Part of a small language model's weights: capped logits.
MLP neurons of a small language model. Each row is named by its layer, matrix (gate and up: input weights; down: output weights) and neuron, and shows model dimensions 0-255. Each number is 128 + 32 x the weight over its row's rms, rounded and kept within 0 to 255. Numbers have three digits each. A neuron's up and down rows have the sign that makes its largest values positive.
Before each neuron's rows, "fires on" lists the tokens most often at its 100 highest values on Wikipedia text that the model never trained on. A number after a token or word is its count.

fires on: "191" 18, "199" 12, "spe" 10, "198" 10, "193" 7, "201" 7
L5.gate46:101105156155161136163134086163160174135071037066112140114085144098052081142130090137102141136108093075106146153144103153138054092138128123232161116137093124131162171124109065098127150142117121118132116113133133133126066140114117124144198133153100123088153103112148099112092098141191206111140134131160192090130127137127099128131098208147111047082093156119081211077136140155103147102162121095168141117178161102065130096165174129142128123150108164135209143125126096195120140140080089104135078118131135128099141119150147148169125138115093140118145117154062131085179098076148155094111167116121169135157145132103111112111129108116137137093140095131152123129130132086197142204111078137139112095150118131146123117124130147122088098146138115044155147090123166148192161052133138
L5.up46:105092110150118103125163122127097120165116089144112151105111161117129110159136159127090118167154158186088113135112135116154116098138116154133156093121167110119169108112111133154139166117070162138081186074131141127188095137171091141149151131130146153177113120061141142179145128143131116151172081134097114106114071135113110118115051134158142124188146102163175132110135141102128139055168179118198103128082080192116098169135162116151117152134172142112088112074141138155153101133184114087134137137087122163175244110067097143139167108087169194145113123121164175124134111095160104096146138039164114176099168091144178145183069095099109131143111156130150117159152091121123132091113145141070182150136099218160090131151156106106125085065144130057124088078158198131126116134092163
L5.down46:122046186139152090139128113135118166103203130109201102168140147085125092132106200163130129086117074120106140107119098131137091164134134109122100108131139179128136081087084123133160183119105174151124163161135120135099165085088167142197153119085141122107140081179086099056105146080111147127158165144133140124108120145125163160140114083154077156100150154143184144089119129142198099102145141126146117143114097119112170188070118052114082131072112157136143064109127138155103116149130171102158171188099105174110155156127114118103191098189163196114126083071136078123134147158139203220146093123116078153134103104138155106135158075030097087145097105177081140153135117133124123144156113127071147102148139142162129126153096100074143126097136160108107108146163130143117127157084139

fires on: "re" 92, "end" 4
L5.gate388:123102138086127113114132123114104106067099106107101123156064154131117112102088119130132141127145140092158088098169120153124153118117165096175166169139118101119140151143082072100131133107130158071121087123156149128097115115130158112147155146131139119131193090160098100136085125154130128146158059143122079174106147094123094087059170110130129138150163101127140173125062116091131161145119176066084061200104133106115108139125136064140110222065117133161111108117135150147100148102104000131105050174153135160137111140112179079121081181150088144094130152115087084145187101091099095078106124167150123150114161170093128131116109181141086117093135150113175087202157149141116103121126148176103138106095157109183127121102156127129116145163141158094137149140131079104060187132109220
L5.up388:127158121124133138116102121130168143179107102139125167130155119096125071129088076143117126139147110190124131141154155141054069121170062169118056121130114159060117129109112120155127118116130118115177132082105105135179123118112117105073144124150143164109105143076155120101089130126184085175080139130092111198071100155093114149136145144114068108136103095062101143140125074169136078194152132088161164158118122083064191078090124147125152145097133159109189163108127170098123170135115166055120144126112168185160138103108075096083142074194087170134154203161109129161090118136132132158117131118146118077159125144084132077122093148156101121226153144101118065127130064077143160134132141136172097176146175177161066119165102152117139100066102128124165091132125133127153108140145139
L5.down388:155110107117147132127121096167063043063134134122096186157120130115158145110102176096159098081126128127111153137092084133173106168120206131105160140117193143163134143138140091157114137106184152089174144057141158109159190114183145107145112091078120225176125148188181069201131135102127155076140142106141129068148153123142172157140107106142147059182160117139164066072111179117156161155144123107130125159124136155124109156151076133208121126089131145146149124067119118115038135084067085154158098112116098124118156148112133072143154128099118061118081081187114112052113142146089157129131123147150159143157113153128136160181099156174115128115134153155200128156124087167149135134131123119096150143087156101120139165107125156115141148138102170106150139113101164108082157114156137

fires on: "201" 16, "years " 13, "200" 11, "199" 10, "days " 8, ", " 8
L5.gate7:097223130113151147100067141096111087110090089139167113160111161108140090143131098063132104139080130154148084119106159170162152121033201128156074104163117096107109105080098098124172168095157146093138164084125182108145094149085090189082163096102130058107097073136162169074057140074176144116124156063139061114112164187099110079165147136125105089105109167126132154102137151132111087108138109134148160093171108112106163099055134097104123150104122153095146110104109143116133096163097159149084170149126099139161155129138159129158113118106129163129096110157158143144122131140140137095108115099137131136148157128130113123125066125154134093122174147035106089101086096131157094125151148179133119090076092151149164116130107193119186156123149187104082159117161171160150068119184162
L5.up7:143123121119180111142118143149144146150120171067125161065096163149128103194184136170127120168059165153182120129133146095119164090171139099098108093114101113135113088075142144103110151096154161117091133144147112078180112109147129169102107113188148096094221201080114094112130169166142115142124130088147060074053202132131125079118109114128094112129142125059109158105135110167073102157115138110156207105111115147104116131128099131097086104143162102087115078135107105188158174137149128158158112155204085104159159094134148150143141157138149156073142131143088094091099152142112106119119109091144182106129117122125157118161162035158109103070132124128088168100122127133131135057094126164134196110130105146134159177144126081148172110153116223124184111134087149148152140105125180
L5.down7:126119141120172109116109168075133180127120132113180164134146143179142109168126166206120152180126149152111122130088125145102176148101137105139073093191176089159101102123152093127124099138161119132126126107102142129165154137149081105138124127122124133157130047164139131083075185056126131106089128108144089098153153128115191111167051134143172105091076114115087127142174166159157101150127126131106132102116110118104086146088124099105182074077090118127133126128151149107087158103093157138077115120126166085095193104132115198135122102118156144088156141113145113077138148126175128185171115095132121078153183040151083071113141161143090124120108155211102101071060117137124139159159116132189125167185059146095160152166130123149154150139108179123089130111179154104127131020168122

fires on: "N" 14, "Al" 11, "B" 8, "c" 6, "Pl" 6, "M" 5
L5.gate147:093151174158142123109122097122151168151183187148144148085193111145139139129097123132146124115069149120109118151253156168133150132094151127181075095110132145158148168136115168138171114156101119164173130152226096162087136167174126138109137170119158098181102127097138128084080089098128112101150085119121150114108085132155125116135166215101125096226121080123096108150209105095085132086064139099165090149111099079155120090115162146088123115158069112188102128151138152068101157124178091109120117135116173133166107134070109145150123130100191060112129084088158080180135170139153121120106113122142143099119111136121103109167125139116124171113066144131142119125114130129172173092183096142139087184139171102161100099130083148101160095125076152104113078154127165101104123113146096
L5.up147:121127134109182101123112109155101198126126151147147134137064151223167118135130123081172158123165117218140130184184142157141117127075144069156101120143147075107091109090119134134111158118113130100189123098173152142058169123126166134105074135100167085131101067141130131140102107139101173128115083122085145091143183135109119117150158115136144136134134113111141088139124187171113116125122107114134162158155107144119109091146219107198080111101166200150148089094061157137092129102142149162081154145110075156115122183075146141115144125148091121121117156142129091152186197172098091126153115117136153122148149182093110151118166161183069063175157131067118068084124158091137130112063110151092156163139076162125062129114101150130107101141186110117150109101158140125102111135114203
L5.down147:164157186100099185074108170117145096139060185172107191166125144128133132073194110154191143115194110132115154136096165145136074127154107121136193104151098170178132139165153134128087123178201093102101148099116114156116147177123137136111115108123137171145137134128078179075111111125150116150156080100082165168180122105097127103186093162134140103118131165130133143163117133135105159114138198146139113095148168119121137083111133161153108150175175130088139085123113124090127128148132158163128177080064106117148145118116057131162112091120106062166184150183112147164151104124110098102141138060158165140140139126105125106184125114129125131151132139073093216138086102175098147103136175156099082133178167172162126154092114128110191163155130045125123192128117117136053131156072113

fires on: "re" 63, "p" 9, "B" 4
L5.gate692:153133162138128150117134066132101113081119161117090198161148123062114072120086178140127116160125186097128144108170109107139082134135105088185110132155104102104111144102090164159164114094172128114093100124135159109187150170100170137167096172125108090190223132157186123094094144076089180104146129102108140154141146126141121174142137087111184139165108099125134111145125109193085131161162116056117159099130081144115065119139112128202163095130099078116109104127169127129075087107087095126100135119095121131143170113122189124154129148157053139112127107114162109103137096028093104129058110134124148115178085130127078055173157085134080142168175111120172125083135110136180102112109108122120224063130114127155123100110128145097077103132153099154156116148138094161102162116120142
L5.up692:133159106096125161167098104139160115098096076118158096136169085138129074128130076101145134149138152100096161126126197137119069137187135158109109125113106165114172140075168075144095136098091099158136175076113162161105148124172142152160117154192138092063103146101131147131121155173152159106092113178122073093175138160091149148157146123168115117137137176073150109147136149157115118202125134095126185180225154122111142160141129192084151175181137167151097146139106103133126113106163101136148112109103127093099132120163177084131179077097154162088115104087110122170152119131174141167163125049103107085117100138193152080179145120120068047076125123146152114132137071091174127174133040178118153092080100115125116129075119130138106180104129132161131146175103102131173110156148105
L5.down692:155167203090091159123092091126132128143139096058163079106139127133125146166140177156124080133113131102115153111112104122162167126148163107088118162116116137163133105152158106114127026131194157145145183094153150160145112157145096151136131050167135186077127104133134152154144065105131147111169165156102153098122121119153183134145153138092164132155073084092220092160144146094136119137187145131179185138153121107085147149091131170100165182136116135195140151049106079105099152146117179121129117105070173129132143162166139149089139081082157101139142158175157177137106144149158152166184103099103146177107132119105154162148100155158107117106151134082149196093160155178098111180096070113147096184104160150104107140143140205154083137149123150100153183111112087090155158092131110

fires on: "Tr" 17, "P" 13, "R" 13, "Pl" 9, "B" 5
L5.gate795:177163147105163130100147114092160116154121125104160148101128118157144134119106153102144171159118183178076119142148098140105141101171111051162104071079117134170097146129124193105195102150093153103159137151197193146127131165117075104092142135141152172166132157080149092143136136104137155089129130095148152155094101107187094118221120121142134104172103129177165152078102138101203123134098103157135143149148126195150134088091057105139136151147098118110071092130141095143140193088172070115120122146131134132149122122120104117064112177130112130087123089100143112161032141106113140159120136091135121177191093111140070113120110165189142166090091071108092069170136174169182116124120195155146158133156122171104143167128193171067116184099127135113127110134154151165155160130137097
L5.up795:156171134181134077077103110102152163090127147120122142113118147072183143099142153138176118144105132130113185182101086134153122078095184117150117106202137141123090164105159094147113118097143111152139125152156104128154178081151214158161141149169128092130060144187156101113135137084125130181117109121147116135106131145093102093089135080097098151105155073171093160095147082106114087169127147130118149153095114099127105178182174119099103175108104166217079080177088126187158130141197101142118075167091092180136146159072125114115147124151109104163113126119141115178079071121166142187113125140131057141111210169102119044122124091116113128140119126142139138078109126096090121112121137101114102109155093109208142228123167151156120140121115150108155198123148130134138157141128152
L5.down795:155115114154117183108154093122181154097167111114123160135104130151161114108173119111166123143131095134102166180084173094111097113134143084120124112127093159101083131163145072115144077089066089130092094175185122084106205114142123155128164138105139107093103145163205113096122180119147122137140143145138162140084114104084124172145102100148095105108158137142094061157165144111162115148056139175145131202152144091174067127147119124118111129165085067143111113139086105120064203090088103134116082183124116091143177085123118138095173093115112154159103119091098140134135084146123115159116080157170135082149189137152093142137057157092044146120154158149031121122141080152129087125098166149113131104152110112137125198088147149148114155131086211108162173153124159154153067155140130

fires on: "pr" 21, "Pr" 17, "r" 15, "w" 11, "conc" 4, "be" 4
L5.gate860:078103157163105112094095156105108136203120158092143106136153099119096094109159093121125092108050154098158154115081154113099190079142132061103096143129157108111104133079180118103137107093169143070130096094165167133140054215110149109142112126115136121140185155160128098180161140128121097113172125146167146114147098135096078146042088156083090054148102150128186113107154166116085150090123098098151185115122126070111165122083198154111056172112108106135105194086181145169103128098191153139167089140172129091137117172123147173089158165110166116078116126112140146171109112075132120129137119170125081174110110179193134171084115131128139140101075112118099129126153122117159118149109084174131167083165088131129124158098115184167093137145100070128098122106134131128099142103153157
L5.up860:136100133090047086112084134168182129151097177133145148122119184164143127171164173148120111136154188095147130132148080129101083092104129134159145127168109080113182207070155094113073158149153117143134096102164155156126128058139157081139113114192151179129134071038119110191085074104149141121070121119121140142128113073070120086147073069126060156091087098162133161123165093202189121127111089104096128118142129111159214085142100105160137140060113110120141153097128142097172138112156132105131163111152167095149131130102138144115180113044103096141101140069104135127125161158116149094087096126091172166113115142159134157173127173129181098123166093110154102111098122142127085106118146114147157092142132138142115161121151139179143132175126141166073179168087093136142144147132101
L5.down860:082123244141128104180124127151158090128117181107140135125128131130174129176134143142112121172046115135200120143106123142138143110043136098160111133169123156091107137107141084140130133093087156124155090139176134191112126095131148150136073082165104125065174086122124158181131126152136089113100134074105172077128090105072084130128157102135094057082130122078153120106155149122150152165126115133113214058146165113108114106127093164135109105131101124136177165110162122163141174173107113194113141110068137178160086173134112179111122036091197160134106123115174117132141171094099126159141102142097128126139139146100104168170188186136157101108105102137156115109110091158131161123146144103078206156097105078122117123140065163154147153156095135171087169112107086115131169133121124

fires on: "W" 59, "w" 30, "- " 5
L5.gate681:103069179149148176134111102123065103174079155063112159136132120132074154114120147123111115130114201091113164121159084119082122152148130149078122095105118074110161176056168170143138108130155157145081117085148100106123137163124061138130105070153128104099144140147129088061137137106152117092158152132169129133093139084097124120104129174091098147135077091082111124161171072136142136123161163080111109127086134104113163081152151167037167121097157118192156163145108138101089169189147147102160135232125142105142113153184187145106131139152103143121110148115165132113189148129104184108148156100153088151137142152063143066076092115160131141175135132133128155085120119130153102184106140172130177149188133099093066191125138141102157193111154110093156135072166119180125172128142127
L5.up681:156116131153097146119153149170134086125150126127110069062128125198104166135081089114118098145147088172139069096094124089148154172079123137092151064103154132092104138173099115154156109103203118174125095171159145146116111134127137133069058119140144155091165161083117130149179192168170092154131150047136121125137142095107105141110132161123094148090056113191165146102084080190131061104113094118115127123075138150133108092109134122186133087118137103109131128180123079143096124125099122149134144200102135149167057134183110076093165123160127148140094141107171123170138123102142080116079154086122171085152132180182139191112118143120188098127107147109092109161098180122159158087110155147089185161140143165120155117109109136015089176104108109136118155154174142114125127116158127
L5.down681:125088223144127121144103092152107184141147159164139056197180126120136135122175128169193123130141111121139162144133096199085153081174102120072102151144131154078121150119145125069127165113095156137136159103167147083127158055131105115169193136120112161135176141123083090145069101166144119119129160131139130128137110095121141095114110094146153151216095089119136053183130077140160171142131134187120142148139176110150139155163160119072126095136192152079158135149115165146113173148121143149132108078092140119070119167156098184125164148132163139138125129086090168100091119147146126089164165143086153134108149165192091098082161105136129148134165110062154128155147075122118163079104132151168182123142187165154094112100144156144112167151171210142089157122122118120176076165075132